{"d_model": 384, "n_head": 3, "tie_embeddings": false, "parallel_block": false, "init_std_qkv": 0.0256, "init_std_o": 0.0, "init_std_down": 0.0, "lr": 0.0125, "lr_mult_qkv": 0.5, "beta1": 0.95, "lr_head": 0.00613, "warmup_steps": 87, "doc_mask": true, "steps": 6602, "dataset": "wikipedia_en"}
MLP neurons of a small language model. Each row is named by its layer, matrix (down: output weights) and neuron, and shows model dimensions 176-239. Each number is 50 + 10 x the weight over its row's rms, rounded and kept within 0 to 99.
A block is one neuron, or neurons of one layer that tend to fire together. After each block is what it responds to, as a language model described it from the Wikipedia text at the highest values.

L11.down74:33 68 27 45 44 60 46 50 36 59 59 76 47 39 59 51 46 41 49 52 46 57 75 62 58 46 57 52 52 19 45 55 27 50 47 50 62 34 48 53 55 41 51 28 47 64 37 68 67 44 63 53 45 39 38 47 51 38 44 41 28 34 56 65
L11.down118:57 60 38 50 45 54 43 49 72 47 52 41 32 52 36 41 41 46 49 59 43 62 51 56 35 45 43 40 35 14 50 65 66 51 61 48 43 64 50 24 61 51 60 61 47 43 60 38 40 44 33 28 51 58 39 40 44 38 41 52 49 21 40 57
L11.down144:59 32 40 44 46 49 52 40 60 45 34 41 55 43 58 61 43 63 38 67 48 52 45 40 47 61 51 40 47 45 54 49 43 62 51 54 59 52 35 47 56 76 55 52 51 40 47 46 57 48 39 46 62 50 44 57 47 35 44 44 49 47 50 53
L11.down529:43 60 51 60 60 75 45 52 35 62 50 52 54 52 59 31 33 46 56 45 49 40 60 48 65 40 58 64 54 42 38 57 37 63 54 37 43 48 49 83 35 53 43 48 48 53 52 33 36 40 52 54 38 71 40 52 63 64 56 43 47 54 57 51
L11.down576:26 56 35 65 32 53 38 38 56 39 43 64 60 28 39 55 48 53 28 42 46 58 29 56 53 36 51 57 42 43 72 52 35 50 47 57 59 35 43 39 57 48 53 47 52 55 37 51 55 64 53 51 54 45 47 48 56 69 45 58 40 52 57 43
L11.down707:47 53 35 56 46 39 43 51 49 63 57 47 55 46 44 34 72 53 58 55 64 35 48 64 41 59 56 60 36 20 49 46 55 59 54 65 61 53 55 72 57 37 53 46 37 59 56 44 53 55 43 67 47 28 49 60 47 38 49 47 47 70 45 65
L11.down1220:51 47 49 55 49 41 52 57 67 62 52 68 57 47 53 77 55 46 74 48 30 51 48 64 39 60 52 53 38 25 49 74 58 48 23 66 57 49 51 52 41 76 57 58 54 46 43 59 38 34 46 51 61 59 60 55 46 43 47 51 49 40 46 53
L11.down1252:43 52 38 54 40 41 58 29 56 53 45 33 48 69 51 49 70 51 42 56 34 67 55 52 63 45 46 48 37 43 62 60 52 60 46 71 64 42 62 51 63 71 56 43 55 48 42 60 60 44 43 64 65 47 45 67 40 33 52 58 51 44 54 47
Description: Single capital-letter first pieces of split proper names, mostly countries, places and organizations in lists or tables, e.g. T(ogo), S(ri Lanka), I(raq).

L5.down6:31 56 50 55 45 45 54 50 72 61 58 36 53 55 37 52 52 43 61 57 46 59 46 50 33 58 36 44 46 59 62 43 60 45 69 48 44 47 42 66 50 63 60 56 50 48 54 49 20 67 40 52 55 52 69 61 51 49 59 52 54 46 54 61
L5.down129:44 63 55 57 38 49 50 67 55 60 39 52 50 52 57 59 45 59 31 42 53 54 39 59 68 41 48 68 46 44 66 45 57 71 62 49 57 42 58 41 37 47 34 44 60 35 53 45 50 48 51 56 63 41 56 54 39 53 60 44 52 58 52 52
L5.down353:50 38 54 47 40 47 48 53 56 54 38 47 59 66 61 61 38 53 42 42 68 42 31 38 45 42 63 44 69 53 54 56 42 55 51 40 79 71 56 44 47 36 49 54 43 46 51 50 52 65 39 48 57 59 41 63 44 51 54 50 55 40 35 60
L5.down379:45 41 36 44 53 43 42 70 45 38 53 47 40 51 61 50 53 57 38 47 70 57 52 48 43 44 69 47 56 65 71 51 54 51 36 32 65 53 63 49 38 42 54 47 54 38 65 44 34 49 51 47 59 53 56 48 42 58 35 49 52 50 59 56
L5.down462:48 36 67 63 53 47 51 46 42 47 48 40 54 44 47 47 58 38 38 51 55 49 41 38 54 30 33 37 50 59 58 37 51 65 46 57 70 42 41 59 35 46 41 51 62 48 48 55 38 40 59 34 53 44 35 29 33 66 61 47 41 46 46 59
L5.down732:49 42 61 70 53 38 50 58 37 41 36 34 59 48 43 49 45 55 56 44 54 36 46 34 42 40 45 38 55 45 65 45 50 55 33 43 44 46 65 48 48 60 50 59 44 48 55 55 32 43 58 55 51 47 48 56 57 58 47 64 61 43 62 54
L5.down768:44 37 66 52 44 48 41 53 42 48 44 37 33 54 47 63 49 49 46 56 55 54 51 50 24 44 45 33 42 60 57 51 56 45 47 38 48 53 58 51 39 47 52 49 52 32 55 33 50 58 53 37 53 35 57 47 41 80 52 47 57 67 41 59
L5.down1523:42 45 51 56 65 26 57 60 41 36 49 35 56 64 49 58 38 43 57 51 64 49 36 47 45 37 57 43 43 57 63 48 53 37 50 40 37 62 57 36 44 62 64 56 66 54 53 33 42 63 37 54 63 43 31 51 57 60 39 67 50 51 38 42
Description: The digit 2 opening a number after a space, mostly 2000s years in dates (June 2004, 2014), also 22, 25, 20th.

L5.down47:50 60 59 44 66 43 56 38 44 43 49 50 39 47 63 61 37 44 67 45 54 61 49 40 34 39 43 49 43 52 55 54 54 37 56 50 47 46 51 43 51 47 53 51 58 39 38 43 37 59 49 28 49 50 50 61 48 58 50 74 55 59 57 52
L5.down162:51 58 54 49 46 58 52 41 74 40 52 48 43 77 52 76 35 53 52 55 63 57 57 54 70 63 51 66 43 38 51 50 67 64 45 45 44 37 43 40 48 64 53 43 53 56 64 47 33 41 49 56 44 73 54 64 72 61 47 48 39 33 53 59
L5.down244:21 53 60 55 46 36 56 57 63 59 41 33 57 60 52 58 39 67 51 33 66 54 49 65 62 59 42 42 58 35 56 47 56 62 55 60 50 50 33 52 49 54 35 37 58 49 56 51 37 52 51 47 67 47 52 34 41 61 56 56 44 46 66 46
L5.down754:45 55 52 42 49 43 48 40 57 55 49 47 60 60 51 38 47 68 39 54 49 37 40 49 41 67 54 44 51 56 34 51 29 48 35 46 59 53 55 48 65 46 62 42 45 58 29 70 66 43 60 68 77 63 59 49 50 39 73 52 57 50 39 53
L5.down964:60 53 44 50 57 60 61 54 46 48 41 63 40 29 49 42 57 60 46 47 58 60 52 70 63 63 50 62 55 61 48 54 21 49 44 48 31 70 63 57 64 53 53 30 50 60 53 51 54 53 39 41 52 59 41 59 57 42 56 46 36 47 46 53
L5.down1188:43 53 48 64 40 58 51 46 63 51 63 62 46 49 49 47 52 51 48 46 59 40 26 64 43 52 39 40 36 60 58 46 43 42 58 60 57 63 52 58 46 56 40 51 65 54 53 48 25 45 32 44 62 51 43 37 39 49 59 51 50 47 54 69
L5.down1270:60 54 46 63 43 39 52 39 58 70 53 54 60 54 37 46 36 32 56 57 70 62 46 58 48 51 28 59 37 72 49 52 58 53 59 58 36 19 41 35 54 39 64 53 41 55 46 44 55 56 39 46 40 40 48 47 58 59 44 55 53 42 60 68
L5.down1292:47 58 51 49 52 46 41 45 45 47 62 40 51 55 56 48 66 45 36 67 47 40 37 51 55 32 55 38 43 54 45 53 56 43 55 63 34 50 41 63 49 49 45 50 41 64 35 42 53 50 49 55 56 53 31 53 40 46 52 48 39 54 51 71
Description: The pronoun it/It at sentence starts or after semicolons, It beginning Italy or Ito, opening quotes before nicknames, and split pieces like Par(is), immediat-ely, strong-ly.

L5.down83:38 45 42 57 47 42 50 55 47 45 33 58 32 49 44 78 47 56 43 61 57 59 53 62 63 50 43 46 46 39 64 54 52 49 43 59 49 67 45 54 41 50 54 51 57 49 35 48 53 56 48 47 32 56 55 43 47 50 61 62 44 56 48 57
L5.down265:54 29 60 50 49 50 56 52 49 55 46 50 53 51 51 53 41 42 57 47 50 53 40 45 53 49 51 45 57 52 51 39 53 65 55 52 48 45 61 55 43 57 49 57 59 45 48 23 53 51 55 46 46 43 67 38 52 53 50 62 53 62 52 56
L5.down387:29 59 46 37 42 50 38 41 61 66 53 49 53 47 56 57 60 63 46 44 57 52 40 56 56 57 60 36 42 36 56 72 58 30 37 50 39 46 62 50 40 29 33 60 60 51 41 40 52 61 41 49 39 50 51 67 46 49 61 44 38 70 60 41
L5.down645:40 49 56 52 57 56 33 41 38 58 55 53 31 64 71 35 56 58 39 57 61 67 40 38 56 45 40 51 64 57 45 46 39 49 52 46 54 58 49 49 49 64 48 51 55 52 38 53 48 33 35 51 62 58 58 29 51 62 63 37 54 48 40 44
L5.down944:67 66 35 57 40 33 52 40 57 67 64 42 45 59 42 64 56 42 62 60 28 75 53 64 32 48 47 44 55 46 55 27 53 38 63 37 39 34 60 40 57 53 59 60 45 39 53 46 39 45 42 65 63 56 50 56 37 68 65 34 53 68 52 45
L5.down1008:48 59 52 42 56 39 49 46 61 31 59 50 52 51 46 46 46 49 44 34 44 36 32 37 63 63 47 57 58 48 56 57 65 58 34 56 56 36 51 36 50 49 51 35 49 60 47 40 44 42 58 56 49 45 55 28 57 39 54 46 55 53 46 60
L5.down1399:60 54 46 47 67 44 40 64 53 51 53 50 31 37 53 63 49 44 42 35 44 58 42 41 42 59 40 51 54 42 44 59 44 50 52 51 48 43 50 47 49 63 42 50 55 42 56 45 49 44 64 40 42 47 52 52 45 32 47 66 55 50 42 42
L5.down1494:37 42 39 40 63 37 47 41 56 52 65 41 51 46 60 68 52 49 46 56 38 46 46 46 49 60 47 65 36 46 54 42 55 39 50 57 39 51 48 57 38 61 38 58 49 23 42 49 39 45 56 39 36 57 41 59 53 42 63 57 58 66 45 54
Description: The space-attached capital S that starts a proper name or title word, as in Siberian, Schwartzman, Samuelson, See also, Sports.

L5.down718:62 45 42 48 51 44 48 55 62 38 59 52 42 58 63 68 49 45 30 48 47 44 44 54 59 38 64 59 63 59 62 69 65 44 44 41 55 57 43 49 35 77 51 38 59 52 48 52 36 42 48 55 64 53 45 58 63 64 44 51 53 69 42 38
L5.down1107:54 37 53 76 55 47 50 49 62 52 59 55 65 62 46 71 53 51 39 50 57 34 46 56 45 38 50 55 52 65 41 60 37 57 60 41 45 39 45 59 35 47 62 51 62 48 42 58 37 59 45 59 54 44 58 43 45 61 39 48 51 42 47 50
L5.down1134:58 65 50 53 62 55 51 57 55 58 50 44 54 67 43 32 51 36 55 48 67 55 56 58 53 54 55 54 46 73 51 53 45 60 62 48 51 57 43 40 58 42 23 59 48 52 43 67 41 70 55 66 53 46 53 47 38 55 43 59 62 56 73 64
L5.down1139:44 72 36 46 61 51 46 63 56 37 48 51 37 42 30 54 56 37 50 56 56 51 57 49 48 46 43 54 38 58 47 55 61 55 58 62 54 41 53 47 68 58 51 29 47 58 63 34 46 59 50 41 71 58 53 48 61 55 56 53 45 54 56 50
L5.down1146:57 44 50 61 51 46 59 56 43 48 49 50 31 45 45 52 55 55 49 57 56 30 49 45 33 49 54 54 26 59 41 39 72 50 52 57 51 59 61 64 67 52 57 48 61 35 50 51 71 39 49 45 55 49 70 56 64 77 56 34 58 54 62 40
L5.down1189:62 48 50 26 60 44 47 48 46 50 46 42 53 48 37 73 67 37 51 58 60 49 53 46 62 53 63 63 56 42 45 69 46 56 58 55 63 45 50 44 57 61 61 57 45 49 37 58 63 43 56 51 48 48 51 37 63 51 47 48 43 42 58 64
L5.down1251:53 65 40 49 44 56 52 66 50 44 41 65 47 45 54 38 52 53 54 45 47 38 49 48 53 51 46 42 56 58 46 49 61 37 56 58 45 34 41 44 50 40 58 44 39 52 41 45 64 72 66 46 48 30 55 41 60 69 49 44 58 72 58 58
L5.down1320:53 53 52 52 62 35 60 53 53 56 49 75 55 41 59 51 37 57 46 52 55 48 49 33 55 53 55 60 58 30 43 54 69 45 37 40 56 44 52 52 40 60 40 24 43 49 70 61 60 33 30 36 56 50 52 74 68 63 48 71 45 66 45 42
Description: Relative pronouns and finite verbs directly after a subject noun phrase, e.g. students who, series is, council had, also table dashes.

L11.down210:52 49 46 48 50 54 69 57 37 79 47 65 50 47 31 57 45 43 48 40 49 57 25 61 36 28 63 52 66 67 49 54 29 50 47 63 47 14 41 46 58 48 47 48 47 76 46 62 41 49 50 63 38 39 57 58 52 46 50 55 55 52 44 38
L11.down738:44 60 59 43 64 50 64 49 56 48 33 42 55 52 47 49 40 48 45 41 58 22 60 49 51 30 45 60 56 57 38 41 50 42 74 34 40 51 49 49 39 40 48 41 76 58 61 31 62 57 74 61 51 49 31 45 50 45 60 46 53 46 55 46
L11.down778:41 40 62 39 65 46 37 49 44 41 52 46 63 56 36 56 37 46 46 39 45 61 50 38 54 38 53 41 45 61 54 46 26 49 46 59 53 55 37 54 49 53 46 40 41 42 52 39 49 58 54 24 40 74 57 55 35 50 33 58 56 49 26 32
L11.down866:42 42 38 55 52 59 40 48 45 56 50 52 59 43 38 43 49 48 63 51 46 44 49 42 45 42 62 58 63 50 52 36 51 52 50 53 46 40 70 54 29 32 53 23 49 60 52 37 41 54 61 54 53 67 50 38 51 59 43 35 54 52 45 60
L11.down932:75 76 53 61 54 21 57 33 61 60 44 64 51 54 43 57 46 57 48 54 46 30 32 45 57 35 44 63 59 44 60 61 47 44 52 59 35 54 53 59 46 31 61 42 47 43 56 44 59 58 48 48 60 53 51 65 35 66 53 57 44 58 48 39
L11.down1075:45 59 50 51 62 48 42 59 54 42 45 48 46 40 47 37 56 50 58 47 70 46 58 41 40 40 46 46 58 54 37 49 70 40 56 47 47 34 46 41 43 35 65 39 63 40 45 26 41 49 47 53 54 57 37 59 48 57 56 48 69 38 70 49
L11.down1187:44 57 46 38 50 35 50 48 57 47 54 69 45 55 49 46 43 52 58 58 61 44 41 48 34 39 71 45 70 54 58 48 61 42 36 54 40 38 65 41 62 46 54 45 56 53 60 31 55 45 65 49 61 55 44 47 41 54 51 42 53 52 59 51
L11.down1436:39 44 55 54 54 61 43 46 51 66 41 49 58 41 38 40 46 28 56 30 48 16 57 43 45 44 36 36 63 39 48 55 52 48 39 61 67 49 54 50 65 54 63 42 46 51 41 37 63 48 39 60 53 40 66 49 58 56 65 52 47 45 62 61
Description: The first digit (usually 2 or 1) of a four-digit year in running text, after "In", a date, or "(", e.g. 2025, 1998, (2011).

L4.down632:44 51 48 47 56 43 61 50 64 71 53 39 42 50 48 63 48 52 38 52 52 50 38 52 46 56 46 59 78 46 62 40 59 57 46 57 53 60 53 48 39 51 54 43 54 48 49 39 29 44 58 48 45 56 50 49 54 62 57 58 61 47 59 49
Description: Fires on a lone capital S (sometimes J or Mar+k) that begins a capitalized word, mostly names, such as Simon, Summer Olympics, Southern.

L4.down340:36 37 48 61 60 61 60 61 63 54 49 61 40 54 60 59 67 67 55 57 62 46 46 43 56 77 31 66 58 48 43 31 32 53 45 57 34 55 61 66 50 63 40 50 62 48 63 49 52 55 49 35 64 63 52 43 39 64 54 49 59 64 77 60
Description: Subject words opening a clause after a comma or period, such as he, she, they, existential there, plus stray pieces like he(avy), She(ikh), conf(us)ed.

L11.down191:46 39 39 44 47 62 52 50 59 48 60 53 38 56 45 45 53 42 56 60 48 37 51 50 44 41 20 59 61 54 38 38 43 50 81 45 50 54 45 61 54 55 48 57 64 49 56 56 50 36 45 47 46 44 45 55 60 47 45 53 46 50 35 37
L11.down260:55 72 67 57 61 31 53 45 53 45 29 30 64 57 64 65 50 39 39 63 59 57 38 40 50 50 45 43 44 47 55 40 43 57 49 34 45 54 43 61 39 64 41 54 53 46 50 54 49 48 56 54 42 46 54 45 45 60 37 59 57 42 42 54
L11.down300:63 46 57 46 65 74 48 51 38 71 50 40 59 60 59 36 62 58 65 33 39 32 55 29 46 56 61 64 39 68 67 53 62 45 39 50 40 59 45 31 63 43 54 62 35 39 50 44 63 43 56 59 67 55 76 51 43 51 40 50 63 37 71 50
L11.down586:63 55 61 36 61 53 69 55 50 49 49 62 52 50 45 64 54 25 62 51 61 28 48 51 47 56 37 31 51 39 37 52 66 44 52 65 31 60 25 51 42 54 54 48 55 37 58 44 48 65 44 49 58 63 50 69 51 58 48 56 45 44 40 47
L11.down851:40 40 41 50 42 58 40 38 43 42 39 51 56 45 39 48 52 52 37 40 52 41 35 48 45 58 43 46 39 65 56 35 50 39 53 61 50 56 41 39 56 39 55 57 53 52 55 43 57 65 21 38 60 44 47 31 31 39 47 65 65 42 53 53
L11.down1030:49 48 49 61 39 40 51 43 56 48 39 54 63 66 44 69 48 75 46 69 43 53 51 57 47 42 61 43 45 44 48 57 52 47 57 66 54 55 45 55 53 33 36 67 46 46 44 39 47 51 48 45 42 48 50 64 37 36 34 55 59 46 51 54
L11.down1346:59 41 52 57 57 55 50 53 35 79 77 54 56 56 44 35 53 55 46 41 52 66 61 53 54 47 54 44 59 56 60 51 50 58 63 52 51 44 58 63 38 54 71 66 40 57 69 65 43 53 67 45 35 55 49 51 51 48 44 52 37 26 66 48
L11.down1461:48 49 50 36 39 65 39 69 33 61 37 63 56 51 51 65 58 41 45 57 38 57 33 45 62 45 51 45 47 57 45 50 43 38 56 49 57 45 39 65 50 30 64 44 55 40 41 55 52 52 56 63 47 46 41 32 57 39 58 37 57 41 35 67
Description: Forms of "be" (was, were, been, being, is) right after a subject noun, mostly starting passive constructions like "was held", "were awarded", "has been shown".

L5.down15:54 58 46 54 39 52 33 35 56 41 44 49 44 71 53 57 56 48 45 66 65 43 41 45 50 36 44 68 53 58 60 44 38 46 45 66 68 56 26 52 53 37 53 48 51 44 50 58 40 52 57 36 52 59 54 51 50 12 39 48 71 43 42 54
L5.down237:64 39 48 48 59 48 55 59 58 62 47 46 42 39 57 50 34 61 51 51 52 40 38 51 54 60 37 74 41 62 42 56 78 49 53 34 43 44 42 53 44 55 62 56 40 63 62 44 41 46 45 42 43 64 50 20 47 45 39 56 39 43 49 33
L5.down413:53 27 34 55 52 43 44 54 55 59 42 51 50 59 49 70 44 62 47 55 62 50 43 31 41 46 38 68 45 50 54 42 53 43 57 42 51 62 50 39 49 62 49 48 58 43 63 70 49 69 42 45 66 52 57 60 50 58 60 27 46 52 51 45
L5.down453:48 33 64 69 44 37 48 64 58 56 39 53 65 40 37 37 45 52 78 48 44 47 45 57 44 24 31 66 40 43 46 45 47 65 65 46 49 49 36 65 51 28 53 41 48 58 32 52 51 68 56 46 51 45 47 38 58 49 41 50 54 32 32 65
L5.down816:55 53 40 37 45 44 43 52 69 52 61 53 54 43 42 57 67 41 47 36 54 59 57 59 55 53 43 66 57 44 67 50 55 47 32 50 50 40 48 61 34 44 51 39 51 46 37 75 57 70 59 71 60 53 48 46 50 51 49 66 44 39 48 41
L5.down1173:51 66 38 45 39 46 60 45 63 36 66 67 70 58 52 65 47 50 63 63 55 53 44 41 47 46 38 71 56 45 37 67 68 67 51 43 27 58 36 51 69 53 55 34 51 42 63 58 43 59 65 21 57 43 35 54 39 49 45 36 31 35 81 70
L5.down1190:64 37 39 28 65 54 51 37 41 51 51 50 59 60 59 61 49 57 39 73 49 39 48 55 48 42 62 69 58 54 54 40 52 45 40 50 47 50 49 50 72 51 31 50 61 27 65 52 52 50 46 56 58 57 62 54 42 55 52 34 53 50 71 48
L5.down1255:48 32 32 41 42 49 54 52 53 67 40 68 35 49 61 56 62 45 69 66 52 47 60 44 55 54 55 41 51 56 47 31 39 49 63 51 50 29 52 43 45 54 39 48 52 47 38 69 55 59 56 48 49 41 41 52 48 42 57 48 34 51 68 45
Description: Opening pieces of verbs split into several tokens, mostly right after infinitive to or a modal: up(grade), for(ce), per(form), reg(ister).

L4.down1311:34 54 53 57 63 51 52 55 56 51 55 47 47 52 27 36 41 52 53 56 65 41 51 47 49 64 40 67 69 46 36 33 39 60 60 54 34 50 55 52 68 58 46 51 49 54 54 55 51 61 55 38 69 57 62 68 53 41 35 51 43 40 54 51
Description: Copula and auxiliary verbs right after a subject (is, are, was, did), plus the next word such as also, not, and -ly adverb endings like primarily and currently.

L11.down78:49 66 41 53 43 39 51 44 58 56 35 39 44 29 65 57 31 53 53 56 47 60 55 42 50 73 66 68 59 56 49 47 58 45 60 49 48 51 45 38 60 38 41 40 53 53 39 50 57 37 56 50 63 59 51 62 50 55 51 54 56 79 61 63
L11.down217:76 47 50 60 51 49 49 51 59 64 54 45 59 31 48 29 64 44 69 49 78 63 39 53 38 64 45 67 61 51 48 55 50 45 33 45 56 43 49 46 47 49 63 55 59 42 49 62 52 40 50 56 37 48 59 59 59 46 51 44 64 38 55 51
L11.down356:33 45 63 49 59 33 50 47 52 41 37 46 36 49 35 57 43 59 62 50 48 52 34 50 58 61 62 49 38 39 51 50 50 41 53 31 52 60 53 68 47 60 56 44 47 40 49 35 51 45 43 27 60 63 56 62 53 42 37 50 38 43 42 45
L11.down443:55 44 59 54 43 44 53 49 41 22 43 75 36 36 61 61 36 60 48 41 51 45 49 48 56 31 66 47 45 54 50 30 58 50 49 72 55 40 56 43 58 44 35 49 45 55 56 39 51 39 35 46 56 58 40 33 42 40 52 40 58 53 61 34
L11.down1089:51 50 49 58 68 52 49 86 49 43 44 38 32 58 57 54 61 42 51 50 64 45 44 40 45 47 59 64 63 53 40 54 61 50 44 55 42 36 52 53 43 58 40 51 52 42 52 58 55 59 42 44 48 57 49 61 53 26 26 54 39 34 54 54
L11.down1190:57 51 43 55 35 40 49 53 59 55 60 54 50 64 42 57 72 44 58 61 45 42 41 58 44 74 28 42 58 56 58 62 32 50 50 49 47 48 46 46 53 38 41 37 62 37 44 45 74 54 41 44 50 54 72 52 63 55 28 44 37 59 53 70
L11.down1440:52 48 47 58 33 43 59 52 46 49 46 46 43 61 59 50 65 56 40 54 67 33 66 62 46 77 38 49 46 30 22 36 56 50 43 56 63 55 26 38 42 66 39 70 54 38 53 48 43 49 49 33 53 34 34 41 50 55 50 45 56 42 49 46
L11.down1448:47 36 52 54 41 27 52 53 46 39 45 45 44 55 49 38 54 55 45 30 64 58 49 51 51 50 55 48 64 56 39 52 46 56 42 35 56 68 59 56 61 46 47 46 51 42 65 52 68 38 48 44 57 37 58 48 30 60 47 29 48 53 47 48
Description: Subject pronouns opening a clause (he, she, it, they, who), and lookalike name fragments such as She in Sheila, Sheikh, It in Italy.

L11.down43:73 60 58 28 53 51 56 54 58 55 45 68 73 52 53 36 41 36 64 56 50 63 52 35 41 25 51 38 54 33 46 49 59 61 38 56 42 45 27 57 57 50 38 47 53 49 48 60 43 47 44 48 54 31 53 57 62 49 50 46 42 48 66 34
L11.down667:45 27 34 61 53 55 64 56 60 41 34 50 54 51 43 64 64 38 53 40 57 45 61 76 51 37 47 52 53 55 34 58 63 49 57 63 66 59 57 56 50 46 49 41 30 47 58 53 54 55 51 46 48 58 59 62 39 58 61 59 16 58 39 33
L11.down944:61 51 43 45 62 28 67 48 41 42 55 34 72 52 36 51 47 63 43 41 60 41 60 40 46 45 63 56 49 44 43 60 39 55 50 45 51 62 37 58 22 49 50 57 42 60 52 48 45 49 67 50 59 60 57 40 56 68 34 47 43 54 44 61
L11.down945:45 41 53 39 45 48 46 54 58 61 55 42 51 45 69 46 40 34 59 40 54 49 39 61 57 63 52 56 68 43 39 77 63 49 66 63 55 65 43 55 69 55 46 65 67 53 53 48 44 65 45 25 49 47 66 58 56 43 47 42 40 35 80 44
L11.down1054:45 55 29 59 54 42 46 54 43 49 57 60 38 53 50 43 50 59 52 59 48 54 51 60 51 36 64 61 44 64 53 71 37 67 43 66 47 22 44 35 47 44 23 54 43 44 46 55 50 49 58 42 51 48 33 50 49 49 40 34 72 42 66 69
L11.down1110:46 51 50 55 39 49 48 51 48 47 40 59 44 71 63 56 52 46 38 59 59 57 41 56 54 59 54 59 48 49 39 41 45 42 60 47 48 48 57 48 55 65 58 52 51 63 57 43 43 54 35 59 60 78 38 40 74 54 52 42 41 40 51 42
L11.down1120:40 41 52 35 56 47 29 42 53 70 63 74 55 46 44 48 50 62 53 39 36 76 40 57 63 40 56 52 66 50 56 49 56 54 47 46 45 42 43 57 58 52 56 60 59 53 56 33 52 55 49 52 49 58 54 50 42 50 55 50 37 66 61 41
L11.down1314:33 35 56 52 48 40 60 66 61 53 61 47 37 77 68 28 51 46 42 60 58 40 26 55 54 70 29 52 67 56 49 67 47 50 49 35 61 49 45 46 29 65 48 40 50 50 42 47 52 59 39 39 51 64 52 48 36 56 50 66 53 49 49 44
Description: The first piece of a verb split into subword fragments, mostly after "to" or an auxiliary, such as s|afeguard, b|an, s|ay, includ|e.

L4.down1211:35 49 50 44 56 34 61 55 53 47 53 44 43 55 52 72 60 65 42 45 68 40 48 70 58 44 50 52 50 43 53 31 55 53 53 45 37 60 58 60 46 52 52 46 45 46 41 43 49 58 48 48 54 57 49 54 31 57 53 68 49 46 47 32
Description: The lone word-start piece " s" (sometimes " p") that splits an ordinary English word, e.g. s|ought, s|ide, s|ummit, s|imilar.